{
  "n_layer": 12,
  "d_model": 256,
  "n_head": 2,
  "n_kv_head": 2,
  "head_dim": 64,
  "d_mlp": 640,
  "vocab_size": 8192,
  "activation": "geglu",
  "norm": "rmsnorm",
  "norm_place": "peri",
  "norm_eps": 1e-06,
  "positions": "rope",
  "rope_base": 10000.0,
  "rope_fraction": 1.0,
  "qk_norm": false,
  "attn_scale": 0.125,
  "bias": "none",
  "tie_embeddings": true,
  "parallel_block": false,
  "extras": ["capped logits"],
  "init": "orth",
  "init_std_qkv": 0.0312,
  "init_std_o": 0.00639,
  "init_std_up": 0.0312,
  "init_std_down": 0.00639,
  "init_out_by_depth": true,
  "optimizer": "adamw",
  "lr": 0.000968,
  "lr_mult_up": 0.929,
  "beta1": 0.95,
  "beta2": 0.95,
  "lr_head": 0.0103,
  "warmup_steps": 369,
  "schedule": "wsd",
  "decay_fraction": 0.937,
  "decay_shape": "linear",
  "final_lr_fraction": 0.0,
  "batch_tokens": 16384,
  "seq_len": 384,
  "doc_mask": true,
  "train_tokens": 161900000,
  "steps": 9882,
  "dataset": "wikipedia_en"
}
MLP neurons of a small language model. Each row is named by its layer, matrix (down: output weights) and neuron, and shows model dimensions 128-223. Each number is 50 + 10 x the weight over its row's rms, rounded and kept within 0 to 99. A neuron's up and down rows have the sign that makes its largest values positive.
A block is one neuron, or neurons of one layer that tend to fire together. After each block is what it responds to, as a language model described it from the Wikipedia text at the highest values.

L2.down14:63 30 56 37 43 39 39 54 67 54 46 52 63 59 48 46 52 47 46 57 29 56 45 54 58 55 43 49 51 45 45 57 46 55 52 64 38 54 19 37 37 56 41 36 44 50 44 53 41 51 62 73 44 54 30 56 48 59 39 54 63 66 61 27 36 56 41 66 51 44 42 58 47 39 67 50 56 68 45 40 65 43 56 57 36 38 53 50 45 39 43 67 65 46 33 52
L2.down28:36 67 57 39 24 65 58 60 60 49 48 51 42 46 56 41 74 41 35 49 40 43 35 44 54 57 52 54 60 38 32 63 61 45 54 62 39 35 43 57 46 57 48 65 57 43 58 42 54 68 46 45 45 49 39 46 51 47 60 47 45 54 58 53 47 38 35 45 33 55 39 43 21 45 43 57 47 57 49 51 47 57 56 62 45 62 41 43 38 47 66 52 56 69 44 37
L2.down65:41 51 64 55 42 60 54 55 64 47 52 63 57 48 48 41 71 47 36 59 39 37 55 51 65 49 47 54 48 34 40 57 67 51 57 43 41 56 37 55 41 36 60 69 45 45 66 49 63 63 49 60 38 39 53 39 55 66 40 38 52 43 51 50 33 60 48 48 47 52 62 48 46 45 46 45 34 64 56 56 54 64 54 51 49 46 49 48 54 78 54 72 53 59 51 30
L2.down299:71 56 63 68 46 48 53 65 40 63 46 44 56 32 53 54 46 53 63 70 46 46 44 55 49 58 49 49 50 60 52 50 34 56 70 57 52 44 66 44 42 51 48 57 53 64 54 60 49 43 62 53 53 47 51 53 30 38 36 57 56 55 44 30 49 58 49 32 39 34 63 49 68 58 46 56 42 48 28 60 49 67 56 42 57 50 48 41 57 57 67 59 39 58 50 41
L2.down360:43 67 64 44 57 35 50 56 47 54 61 49 54 41 44 30 41 61 49 43 44 66 45 41 42 65 44 39 56 32 52 44 44 51 50 57 36 32 46 68 44 47 46 50 54 37 51 40 30 68 48 54 60 42 44 50 44 42 59 50 43 52 45 45 58 48 51 58 40 43 52 37 43 40 43 70 32 38 61 47 54 42 57 20 37 46 36 47 56 40 45 51 48 57 45 46
L2.down442:55 51 47 60 51 46 61 43 44 50 50 42 51 38 48 51 64 59 32 32 37 40 39 39 57 30 45 40 58 43 26 45 48 53 52 49 34 45 36 38 55 35 46 68 60 55 65 52 46 52 53 27 49 53 45 63 46 48 56 63 58 56 49 39 32 48 46 49 31 46 50 62 38 52 61 71 59 50 41 38 49 62 50 57 58 45 52 60 39 64 84 55 52 55 31 46
L2.down577:48 60 64 53 46 52 68 59 63 64 44 60 61 38 44 49 78 67 26 46 38 41 45 26 49 59 44 50 50 48 47 60 44 42 45 52 55 45 58 58 50 54 55 60 51 45 66 49 47 47 65 38 62 48 55 65 40 54 56 48 48 53 38 50 59 39 56 46 48 43 54 61 57 43 44 57 56 61 38 59 46 59 63 47 55 47 43 40 44 46 65 59 66 51 55 46
L2.down631:54 45 45 61 58 51 53 46 43 51 59 55 56 55 63 68 51 55 51 48 48 44 52 50 38 73 33 73 41 56 48 46 32 74 39 45 59 66 41 49 55 43 39 54 61 46 58 51 55 68 24 46 47 68 63 62 60 29 48 47 60 61 69 56 56 51 64 53 38 43 53 37 67 39 33 54 57 73 32 48 55 52 50 59 49 49 50 57 50 52 61 54 63 50 40 52
Responds to: Infobox field line breaks. Line breaks ending an infobox "- Field: value" line, especially place codes, population or career sections, before the next "- " field; also stray name-piece tokens.

L2.down21:57 47 51 47 21 43 35 49 53 51 34 51 35 41 60 60 39 36 51 50 78 39 37 46 55 56 52 40 55 27 41 50 39 39 41 50 54 46 52 44 37 61 69 62 58 53 54 50 37 51 56 40 34 40 57 43 48 54 40 45 39 56 47 40 65 21 54 38 54 52 46 53 45 57 46 58 55 47 52 60 54 45 43 60 54 58 62 56 58 71 54 65 40 45 42 61
L2.down42:43 55 48 43 55 39 45 51 51 39 51 51 51 46 49 34 55 41 44 58 60 35 54 33 31 62 68 51 49 53 48 57 67 35 51 48 45 57 54 67 46 49 63 40 32 53 41 41 78 67 49 52 59 44 54 52 55 55 65 62 56 58 62 45 61 70 63 44 56 43 40 66 27 54 60 40 53 56 40 55 33 57 55 65 54 47 55 39 47 66 40 56 51 54 50 75
L2.down169:56 70 43 40 50 48 48 48 43 38 53 47 34 45 59 61 60 44 42 41 62 47 23 52 52 63 49 39 62 37 56 50 48 57 45 45 45 54 22 62 46 56 47 38 45 67 48 44 64 44 35 44 59 49 41 43 54 57 64 36 64 45 34 37 50 42 52 39 42 59 49 38 46 45 47 52 52 50 67 43 48 65 64 65 49 43 51 76 57 61 56 45 30 56 56 51
L2.down395:45 27 45 60 50 62 41 58 42 47 56 51 58 53 33 46 43 62 43 43 55 27 47 49 61 42 67 54 52 50 42 55 33 51 55 46 53 63 39 61 42 43 54 63 50 49 69 50 64 49 48 33 48 59 52 48 53 58 56 45 52 69 59 33 57 64 66 49 55 53 34 49 64 48 71 42 66 47 47 56 51 55 26 60 59 61 61 61 41 50 56 47 37 45 59 51
L2.down426:63 47 43 32 37 42 54 66 53 51 50 43 41 34 40 25 47 53 38 64 75 45 55 36 59 37 53 42 43 48 51 62 40 52 45 55 58 55 52 48 60 55 45 50 52 41 46 50 47 73 49 48 58 49 38 49 45 68 47 48 55 55 37 57 66 55 61 38 50 69 44 34 49 47 56 48 55 44 74 52 46 45 59 70 36 44 61 65 43 48 33 48 54 53 43 37
L2.down551:68 55 52 45 67 43 34 55 37 48 51 65 53 51 53 44 47 45 53 55 49 51 30 40 51 50 52 41 23 61 45 53 42 48 42 28 67 46 62 51 61 41 43 51 43 53 24 38 49 65 56 58 59 56 55 54 35 37 61 60 59 34 47 50 46 34 59 61 42 37 50 38 44 32 49 35 58 61 40 53 66 49 42 52 59 53 40 54 48 46 29 28 62 46 66 56
L2.down565:48 44 58 54 42 52 37 50 58 41 69 57 66 49 52 44 71 50 34 54 31 39 60 59 53 55 66 56 67 55 54 49 43 40 34 40 38 77 66 47 50 44 38 64 51 32 53 39 59 56 47 46 55 59 59 57 31 55 50 48 39 38 59 36 53 49 51 42 59 32 40 55 63 65 56 36 59 33 42 44 62 45 54 24 53 41 42 53 56 62 49 48 44 43 56 43
L2.down626:64 25 58 44 53 45 65 57 41 54 44 46 56 34 40 25 57 48 47 58 58 52 48 33 51 40 58 54 59 46 43 48 47 38 54 47 63 54 52 47 33 40 42 35 41 61 30 60 55 54 54 54 60 48 56 58 37 38 47 55 39 57 62 55 59 52 44 56 49 37 51 40 53 49 44 58 60 47 65 50 61 43 44 52 38 39 42 61 64 45 57 50 45 42 40 37
Responds to: Quantity determiners before nouns. Quantifiers and number words opening a noun phrase after a verb or preposition, especially several, also two, many, all, four, small.

L9.down89:45 52 60 57 44 44 57 54 57 56 57 50 48 53 59 61 42 59 41 43 55 49 57 41 34 57 52 48 55 48 40 62 49 43 49 42 51 47 59 48 39 41 39 66 56 65 49 54 55 46 55 47 37 45 57 47 60 48 53 47 41 36 40 50 58 39 53 36 52 67 32 26 61 45 65 57 41 40 45 43 41 30 49 45 72 39 44 61 53 34 60 41 50 39 64 39
Responds to: Line breaks in lists and tables. Newline tokens ending a structured line, such as a table row, list item, heading or infobox field, just before the next "- " or "| " line begins, plus some tokens inside parentheses.

L5.down57:50 43 57 43 51 57 57 51 37 43 54 62 33 56 29 42 54 51 57 67 36 66 44 49 43 53 45 50 39 43 60 48 45 41 47 62 72 36 53 42 49 50 58 47 66 46 53 46 65 55 37 48 46 37 61 48 56 66 38 45 48 50 49 43 39 35 47 41 60 57 35 43 28 60 52 37 54 54 41 46 56 44 28 52 52 57 50 48 33 24 57 35 38 51 61 80
L5.down67:53 36 58 51 47 46 54 49 64 58 38 51 40 64 57 54 44 47 65 62 42 44 53 50 46 52 56 53 51 53 61 65 62 39 49 53 42 56 48 71 52 56 31 42 54 60 37 46 62 51 38 49 52 56 53 53 49 48 51 27 39 49 36 69 68 53 55 52 50 37 47 62 40 61 49 43 45 44 63 46 45 31 67 43 56 43 41 46 46 41 49 31 60 36 66 51
L5.down77:47 31 30 63 48 51 37 68 64 58 60 47 38 60 51 21 57 54 44 43 35 39 55 29 56 36 54 52 55 32 45 48 53 49 55 46 53 45 57 56 65 45 42 50 50 37 50 46 53 55 26 40 42 51 51 57 54 66 57 61 48 31 65 41 55 44 57 64 50 65 52 38 51 49 61 50 53 50 50 50 41 55 43 47 42 41 47 64 49 52 71 45 62 49 54 50
L5.down133:36 15 70 50 63 51 52 42 67 49 45 55 54 46 38 53 52 52 49 50 60 66 68 56 55 63 21 48 62 54 40 48 43 55 58 50 53 52 44 43 43 48 22 36 36 43 37 49 49 56 42 49 54 44 36 44 54 50 43 65 43 42 52 42 51 46 46 63 50 42 44 60 64 52 54 43 43 53 46 36 66 40 28 45 44 33 25 48 42 39 65 40 45 65 56 53
L5.down250:26 37 30 62 69 56 59 42 55 43 51 46 53 49 37 39 46 62 41 54 24 78 58 35 60 48 42 52 43 49 58 63 46 45 39 45 59 45 37 56 40 55 42 58 59 37 37 48 65 48 55 48 49 47 54 50 50 69 52 55 57 49 50 50 36 45 30 33 52 54 54 37 59 38 25 41 51 59 56 47 63 36 58 53 52 34 52 39 51 57 47 29 32 34 35 49
L5.down325:36 47 55 58 56 40 63 50 54 49 38 51 39 42 56 57 50 43 61 57 54 53 53 49 62 31 70 57 50 40 46 42 48 54 44 35 48 58 34 54 29 35 40 61 62 26 68 74 48 60 51 62 45 35 54 51 39 59 31 42 66 47 49 56 40 42 58 52 48 61 43 34 59 34 47 37 47 41 44 49 54 47 67 40 60 36 34 43 38 53 68 45 54 70 51 39
L5.down403:71 29 46 59 37 53 34 65 37 53 41 53 55 44 56 61 57 45 67 51 60 39 55 38 41 42 52 64 73 41 46 47 43 40 47 45 61 34 56 62 55 46 36 64 64 60 64 61 50 41 58 64 59 54 73 49 55 49 59 49 37 55 59 55 41 62 49 53 56 42 52 59 55 53 52 62 56 67 40 48 42 42 55 53 52 57 66 50 49 56 44 49 54 50 43 52
L5.down470:26 56 50 35 53 41 62 53 50 41 57 54 37 35 34 39 57 44 61 51 62 54 59 57 49 44 54 44 55 62 61 55 61 46 41 58 59 49 48 45 59 48 38 35 50 46 29 35 49 50 33 36 42 30 46 31 44 49 54 38 34 42 50 48 44 47 63 51 61 50 57 46 51 59 59 48 33 42 31 61 48 63 41 52 53 47 55 49 50 34 37 59 55 53 70 61
Responds to: Table separator dashes. The first hyphen of a --- cell in Markdown table separator rows (|---|---); weaker on commas or colons inside numbers (57,259; 4:21) and word-starting pieces (he of hearing).

L5.down14:43 56 42 58 58 49 27 43 43 41 53 48 55 40 75 56 39 55 66 48 65 67 55 53 71 58 38 49 30 49 65 45 44 60 54 49 51 29 58 42 42 59 54 56 41 48 36 44 43 44 28 58 39 35 40 49 52 44 40 57 34 63 66 46 57 49 61 59 43 57 35 62 47 48 50 38 61 44 48 41 53 62 55 44 44 52 40 54 51 53 57 48 63 53 39 36
L5.down104:51 50 31 27 50 54 28 45 57 45 44 46 73 59 42 54 44 53 47 59 43 44 58 32 60 47 36 64 38 44 51 45 42 65 43 45 60 57 70 57 37 45 45 44 27 44 56 49 53 57 57 52 45 42 36 42 52 41 51 43 45 67 59 46 43 46 44 44 35 33 37 59 70 57 48 47 39 38 63 44 67 42 57 52 56 56 48 67 68 42 45 51 55 60 54 68
L5.down166:62 42 60 52 42 53 66 45 31 45 35 54 54 57 64 53 30 52 44 66 58 37 51 78 57 42 56 47 44 43 41 30 35 38 45 62 50 62 30 43 55 65 51 53 40 54 42 71 62 56 49 51 46 39 46 42 57 41 42 57 46 65 48 74 41 45 49 45 51 47 52 66 53 34 38 56 43 40 35 63 40 38 65 42 54 42 58 56 54 28 55 50 48 50 56 42
L5.down341:43 42 54 46 53 56 40 42 77 54 50 48 47 44 68 37 50 35 49 59 59 50 63 67 51 48 38 46 45 57 40 39 56 50 52 50 65 45 50 45 52 44 56 55 41 43 40 36 49 38 40 58 48 30 39 60 48 47 61 43 52 57 56 51 54 55 62 51 37 52 45 62 62 41 49 40 41 46 66 48 48 55 61 48 55 50 54 42 42 61 44 39 41 37 43 47
L5.down374:61 61 45 61 63 52 38 62 43 47 27 47 42 52 58 31 40 53 57 50 53 63 46 49 54 54 53 46 37 46 55 49 52 52 49 42 59 64 65 68 66 56 65 57 54 53 49 55 39 53 45 40 72 51 73 73 46 53 51 42 52 54 68 50 61 66 41 55 45 61 40 35 45 38 61 58 69 45 68 46 50 63 47 38 28 39 44 44 45 50 43 51 60 63 27 70
L5.down424:44 31 45 54 59 70 40 47 69 38 55 44 53 54 62 41 54 40 60 60 65 48 61 63 51 49 38 55 43 41 42 34 51 52 54 49 50 41 44 52 45 42 38 55 47 54 57 44 53 39 28 55 52 34 48 34 53 58 62 43 54 52 60 67 56 53 59 54 45 59 41 60 54 41 48 53 40 55 59 60 47 57 56 41 50 48 49 42 47 40 46 34 45 49 47 50
L5.down450:60 51 36 53 59 50 47 41 44 42 44 44 48 36 60 41 29 47 45 41 54 63 42 66 62 57 29 40 51 45 57 49 47 54 43 62 59 43 54 37 37 51 52 71 40 58 54 24 52 40 47 35 37 29 47 50 35 56 61 64 60 82 50 38 59 49 44 51 60 41 45 54 72 50 55 51 47 65 35 49 61 66 57 54 54 53 51 53 39 48 29 34 49 65 58 53
L5.down516:55 68 53 63 38 45 60 53 49 44 49 38 46 70 37 49 59 57 47 53 57 59 43 66 57 35 32 53 53 49 39 60 46 61 45 52 44 59 60 44 35 36 61 50 43 58 67 51 63 44 48 35 68 61 41 48 49 43 46 58 60 68 40 49 56 56 62 64 38 59 47 40 37 55 33 57 49 47 39 44 62 73 56 64 51 64 50 50 42 40 36 47 47 61 68 57
Responds to: Numbers in stat tables. Small integers in cells of sports and results tables, mostly a middle column after a pipe (wins/draws, caps); also prose counts like five, three.

L9.down419:54 50 59 30 49 52 27 25 73 55 55 35 44 61 73 45 45 62 37 55 49 31 51 41 47 57 49 52 43 49 53 45 34 49 38 55 54 32 45 44 66 51 58 52 58 47 49 56 26 43 56 34 50 56 55 54 52 48 55 60 30 47 48 51 55 44 48 57 49 46 42 51 35 40 53 67 52 55 42 52 41 64 46 49 60 69 56 61 42 65 37 51 54 59 52 57
Responds to: Numbers in data tables. The second half of numbers and codes in table cells and stat lists, after a dot, dash or pipe, such as 58.15, 22–24, −45, 91.8.

L2.down0:27 42 49 56 52 55 56 47 47 56 58 51 59 64 51 28 73 68 44 38 52 50 49 61 52 42 46 43 38 45 57 59 83 37 46 57 35 50 61 50 49 51 35 63 46 64 58 62 54 44 52 56 45 32 59 42 28 52 51 48 33 44 40 50 58 50 56 54 45 45 44 39 47 51 53 54 49 50 60 40 73 46 53 53 52 70 50 70 82 42 52 53 51 48 43 41
L2.down5:23 30 62 52 40 36 58 62 38 44 38 34 34 54 72 51 57 69 49 62 32 54 41 44 37 39 27 44 45 40 43 47 46 47 59 71 41 48 46 29 44 45 40 63 59 53 49 60 55 32 49 47 49 40 54 61 53 54 40 51 51 32 59 55 33 34 52 50 42 53 36 43 47 50 55 45 42 41 46 33 60 33 54 51 39 54 42 48 41 63 61 56 43 47 59 64
L2.down97:59 55 34 76 53 53 31 55 47 50 55 63 41 62 51 45 65 57 45 61 65 57 51 50 26 40 52 40 77 52 44 26 59 47 50 40 46 40 51 56 48 60 52 54 37 49 53 59 57 45 52 40 52 51 58 58 41 63 65 55 43 51 41 48 74 47 76 61 51 54 58 55 49 62 38 43 70 62 56 35 51 50 55 61 42 54 53 35 59 51 47 43 53 62 47 44
L2.down290:36 56 54 35 41 58 37 54 55 33 51 52 55 50 55 58 52 55 51 39 34 45 73 36 38 63 66 39 35 58 58 53 73 53 50 48 53 59 42 47 37 35 40 57 60 30 52 50 50 44 40 43 58 54 62 48 50 60 49 39 65 44 53 50 44 61 56 58 50 54 48 48 54 31 42 48 43 56 53 60 46 48 39 41 41 62 44 63 68 55 45 68 60 45 39 74
L2.down307:43 62 53 54 42 47 59 55 54 40 58 47 46 63 64 53 52 45 47 74 57 50 65 69 57 69 47 64 57 44 32 54 45 53 50 43 52 45 51 51 52 41 63 46 39 68 37 40 66 42 60 55 28 39 38 57 53 52 54 47 53 50 50 41 65 43 62 35 42 62 63 62 50 45 62 31 53 46 50 57 35 59 45 56 43 68 62 44 42 42 63 48 29 52 66 37
L2.down361:44 50 40 50 33 55 46 59 46 51 36 59 55 53 67 39 38 44 37 55 56 41 56 47 68 50 57 69 49 55 57 54 59 65 57 39 51 39 46 45 35 39 29 50 48 37 61 51 60 41 46 56 33 40 41 48 37 59 52 58 56 71 42 33 62 63 51 45 50 50 38 46 44 22 54 45 37 32 69 58 55 51 46 32 54 62 70 48 50 50 55 57 66 62 42 50
L2.down450:44 51 49 55 49 62 35 54 55 45 54 49 50 62 46 49 43 40 58 57 60 63 56 48 50 48 75 48 54 64 57 50 37 58 69 50 56 48 40 58 62 37 30 48 52 34 41 50 57 72 42 38 57 55 42 47 49 63 51 40 43 57 61 50 66 41 42 55 59 64 50 56 58 55 47 44 31 47 56 53 54 57 53 53 40 52 50 55 39 53 41 44 47 55 39 58
L2.down605:61 49 45 44 47 54 54 37 52 48 63 45 37 62 47 69 47 50 52 50 43 58 53 51 49 73 46 42 41 52 36 43 45 49 58 54 58 42 49 40 47 40 46 41 56 53 39 54 42 41 72 63 36 47 51 34 48 56 62 54 54 76 37 64 41 52 60 49 43 40 37 54 49 37 41 57 50 31 59 50 64 48 32 63 47 49 60 45 49 50 50 56 40 54 63 50
Responds to: Table numbers and fragments. Numbers opening table cells or scores after a pipe (1, 2, 4), closing braces of superscript citations, and mid-word pieces like ma, ton, z.

L9.down304:51 41 35 35 38 50 61 42 61 69 47 64 45 50 35 44 63 55 51 57 66 46 47 41 66 39 44 37 35 53 62 65 70 59 47 45 42 45 50 58 41 52 50 66 51 43 53 68 52 37 64 46 41 47 61 40 52 47 53 59 66 69 69 61 47 42 44 37 50 56 40 46 64 55 56 57 64 49 56 48 50 44 46 52 49 36 47 51 52 44 35 42 61 49 50 55
Responds to: Count words before nouns. Numerals and quantifiers that open a counted noun phrase, e.g. released two singles, several types, on four occasions; sometimes table pipes and date numbers.

L2.down104:53 45 46 45 78 46 25 46 26 42 56 47 48 48 70 44 43 46 50 62 55 39 47 54 51 50 38 41 46 34 44 60 64 66 61 37 65 42 49 41 48 49 56 53 32 43 38 46 62 42 45 44 42 47 58 31 48 37 50 61 49 55 51 60 39 39 64 44 43 47 67 54 56 50 59 51 59 58 37 43 53 66 31 57 40 39 64 38 35 51 47 45 70 61 48 65
L2.down161:53 27 49 45 48 57 82 32 65 45 52 50 36 46 36 47 51 64 37 48 66 56 53 54 41 41 46 34 43 58 43 24 40 55 49 41 51 44 65 55 42 63 46 34 46 47 52 52 59 44 61 66 55 52 59 40 60 61 61 46 56 55 54 48 42 46 54 55 58 65 52 59 50 31 36 54 50 47 52 31 56 41 54 55 51 41 53 56 48 40 50 22 53 48 58 49
L2.down196:50 60 66 48 56 60 49 40 52 42 56 57 50 43 51 65 67 53 52 48 47 41 64 46 38 71 52 43 35 64 68 43 51 54 60 47 48 61 46 49 51 43 53 45 58 45 36 46 65 51 42 34 43 51 49 55 63 57 64 48 54 47 46 43 58 47 40 45 52 53 31 44 63 37 52 48 49 51 54 43 25 51 44 48 60 57 49 46 42 50 41 42 40 31 50 57
L2.down201:45 58 51 47 54 56 27 34 71 40 55 43 37 66 54 39 58 65 51 39 57 55 43 53 49 45 61 44 35 62 52 22 48 48 47 35 42 40 56 48 49 42 51 49 64 52 34 36 42 40 52 52 38 46 58 55 50 51 78 44 54 47 52 69 56 50 50 50 72 50 51 64 53 29 51 52 61 36 51 31 24 43 45 43 61 62 44 44 51 54 65 31 55 39 53 69
L2.down231:48 51 64 63 65 56 41 46 52 61 48 50 27 63 35 45 49 51 57 35 40 59 49 43 53 52 42 39 38 53 35 61 64 42 52 42 40 60 63 37 62 65 52 41 61 54 53 52 68 58 50 39 43 56 52 42 49 50 43 58 50 60 52 42 70 58 67 33 63 66 51 46 30 56 71 27 62 85 50 57 55 52 63 53 38 48 67 53 58 52 44 52 45 52 39 22
L2.down452:45 45 67 52 51 34 40 56 44 48 40 70 40 43 46 50 53 53 42 39 68 37 43 44 52 47 65 46 54 72 47 54 50 45 47 45 58 53 48 53 56 37 54 68 49 39 43 60 38 56 40 62 52 42 57 50 40 63 38 63 46 60 52 54 53 40 63 48 57 68 39 59 50 45 48 68 34 45 21 55 46 53 57 45 46 45 65 39 50 47 52 34 50 46 42 58
L2.down531:56 66 58 55 36 45 52 51 63 43 51 44 42 43 44 36 40 41 64 42 52 40 51 51 33 47 42 39 30 61 38 36 48 55 57 43 50 52 51 52 45 42 53 39 47 44 67 59 51 33 31 56 43 54 35 40 37 54 59 41 68 47 68 54 56 47 55 58 58 42 51 57 57 41 49 54 64 48 35 56 33 35 44 45 53 62 63 52 34 60 56 44 60 43 51 67
L2.down606:46 59 49 52 56 56 45 47 55 59 48 49 60 47 62 53 52 60 60 63 54 34 66 75 45 59 61 52 60 53 47 68 38 51 40 67 60 58 46 48 42 47 62 59 75 60 48 49 61 34 53 39 51 33 43 55 47 37 35 27 50 53 35 44 55 47 37 54 30 38 63 56 42 57 39 52 55 59 53 57 47 46 63 61 49 33 56 70 49 48 41 57 61 22 37 40
Responds to: Numbers in tables, and "games". Two-digit numbers after a colon, dash, period or dollar sign in sports tables, times, scores and prices (2:21, 22–21, $74), plus the noun games.

L9.down38:50 45 46 53 58 74 45 43 57 66 64 48 49 50 35 54 41 27 51 43 59 65 41 47 73 30 43 66 38 51 51 54 46 61 37 38 46 48 42 54 50 48 67 47 51 58 47 64 60 51 55 51 54 26 70 56 43 74 63 44 54 52 52 59 40 56 53 41 51 38 43 79 56 27 40 49 68 54 43 44 44 58 45 26 45 59 48 57 51 56 51 56 44 64 34 47
Responds to: Numbers in table cells. Small integers (mostly 1 or 2) as cell values in pipe-delimited Wikipedia tables, e.g. ranks, goals, standings, such as | 1 |, | 2 |, and list numerals like 5.

L5.down8:39 67 39 49 51 40 73 63 43 51 63 63 55 64 55 34 58 51 51 46 54 73 60 47 35 41 39 42 54 45 57 51 67 49 56 72 43 61 44 39 49 53 58 65 51 49 48 48 41 47 58 41 57 45 54 48 59 55 46 46 61 54 60 43 37 65 65 35 46 53 54 52 61 63 35 55 41 43 56 63 43 64 54 65 52 55 60 64 37 56 50 49 48 47 49 72
L5.down111:69 49 74 57 30 38 46 46 70 52 40 56 50 41 54 61 43 47 28 46 55 31 30 52 65 39 62 52 45 64 54 50 74 46 56 37 54 39 43 47 49 62 48 46 49 50 67 80 43 55 57 60 63 54 58 74 49 40 64 31 45 47 55 59 51 59 53 50 59 56 52 49 55 43 58 67 54 57 51 51 54 61 51 60 52 52 53 43 59 49 51 49 43 37 43 50
L5.down252:55 58 49 47 66 70 44 53 41 53 38 45 60 49 52 53 58 55 64 46 50 52 46 44 34 55 47 56 61 65 51 50 41 45 47 43 48 57 41 45 73 39 47 28 42 33 66 53 49 57 52 52 48 41 74 33 45 79 50 42 66 51 50 64 53 57 37 49 47 50 54 46 46 57 37 58 51 35 55 56 39 59 48 62 50 64 57 51 48 30 49 61 59 34 55 37
L5.down278:52 56 39 60 52 59 54 53 50 54 46 39 38 45 33 42 50 46 46 57 39 36 65 74 51 62 45 53 38 59 69 35 43 47 62 38 53 40 64 43 63 47 49 42 55 37 41 61 48 61 48 74 43 42 58 59 62 48 48 42 44 50 45 64 54 46 46 50 38 51 38 64 45 46 36 59 61 48 43 40 44 55 40 42 57 59 52 36 55 39 50 43 32 32 63 56
L5.down547:43 29 59 51 49 43 64 50 43 61 50 58 44 45 61 57 58 62 58 74 64 65 52 52 63 37 55 41 58 33 42 44 36 53 36 52 45 66 53 53 33 51 33 41 45 53 47 64 56 42 41 54 44 54 46 44 47 60 34 46 56 57 39 49 74 48 57 44 51 51 47 49 65 36 58 33 54 49 48 58 54 41 30 28 49 59 52 63 45 54 52 32 57 63 69 68
L5.down551:47 49 57 49 49 62 43 47 57 53 37 28 36 47 36 35 50 34 47 50 29 49 25 42 48 53 51 40 35 34 37 51 50 24 44 52 56 59 48 52 58 73 77 63 53 45 39 39 56 53 40 56 54 58 59 63 64 54 45 52 42 48 55 38 32 51 33 49 58 53 50 55 48 51 35 66 48 50 44 52 38 29 59 63 55 52 55 52 38 49 50 61 39 66 50 40
L5.down552:61 53 55 40 56 61 51 36 43 41 55 46 40 74 54 39 47 51 47 53 54 35 39 42 35 44 49 43 48 45 40 45 49 72 63 46 38 41 59 62 70 45 62 53 51 46 47 46 31 49 78 53 48 44 34 47 44 66 40 51 46 45 52 36 38 46 54 43 47 52 44 57 51 50 61 72 31 32 71 35 52 64 60 39 38 52 57 52 55 63 54 45 57 71 32 55
L5.down634:55 60 39 49 48 48 58 46 67 33 59 48 45 48 42 45 33 44 62 65 52 35 31 49 40 50 55 58 70 42 25 42 49 68 51 50 43 47 71 49 55 47 52 39 40 42 42 53 70 49 54 45 60 63 38 44 52 69 39 62 45 55 64 43 54 41 53 33 49 44 51 42 52 50 43 41 57 62 62 31 42 44 44 53 40 48 62 42 49 42 53 37 54 54 47 55
Responds to: Digits after comma/separator. Digit chunks right after a comma, dash, colon or period inside numbers, as in 5,06 or 1769–18, plus which after a clause comma.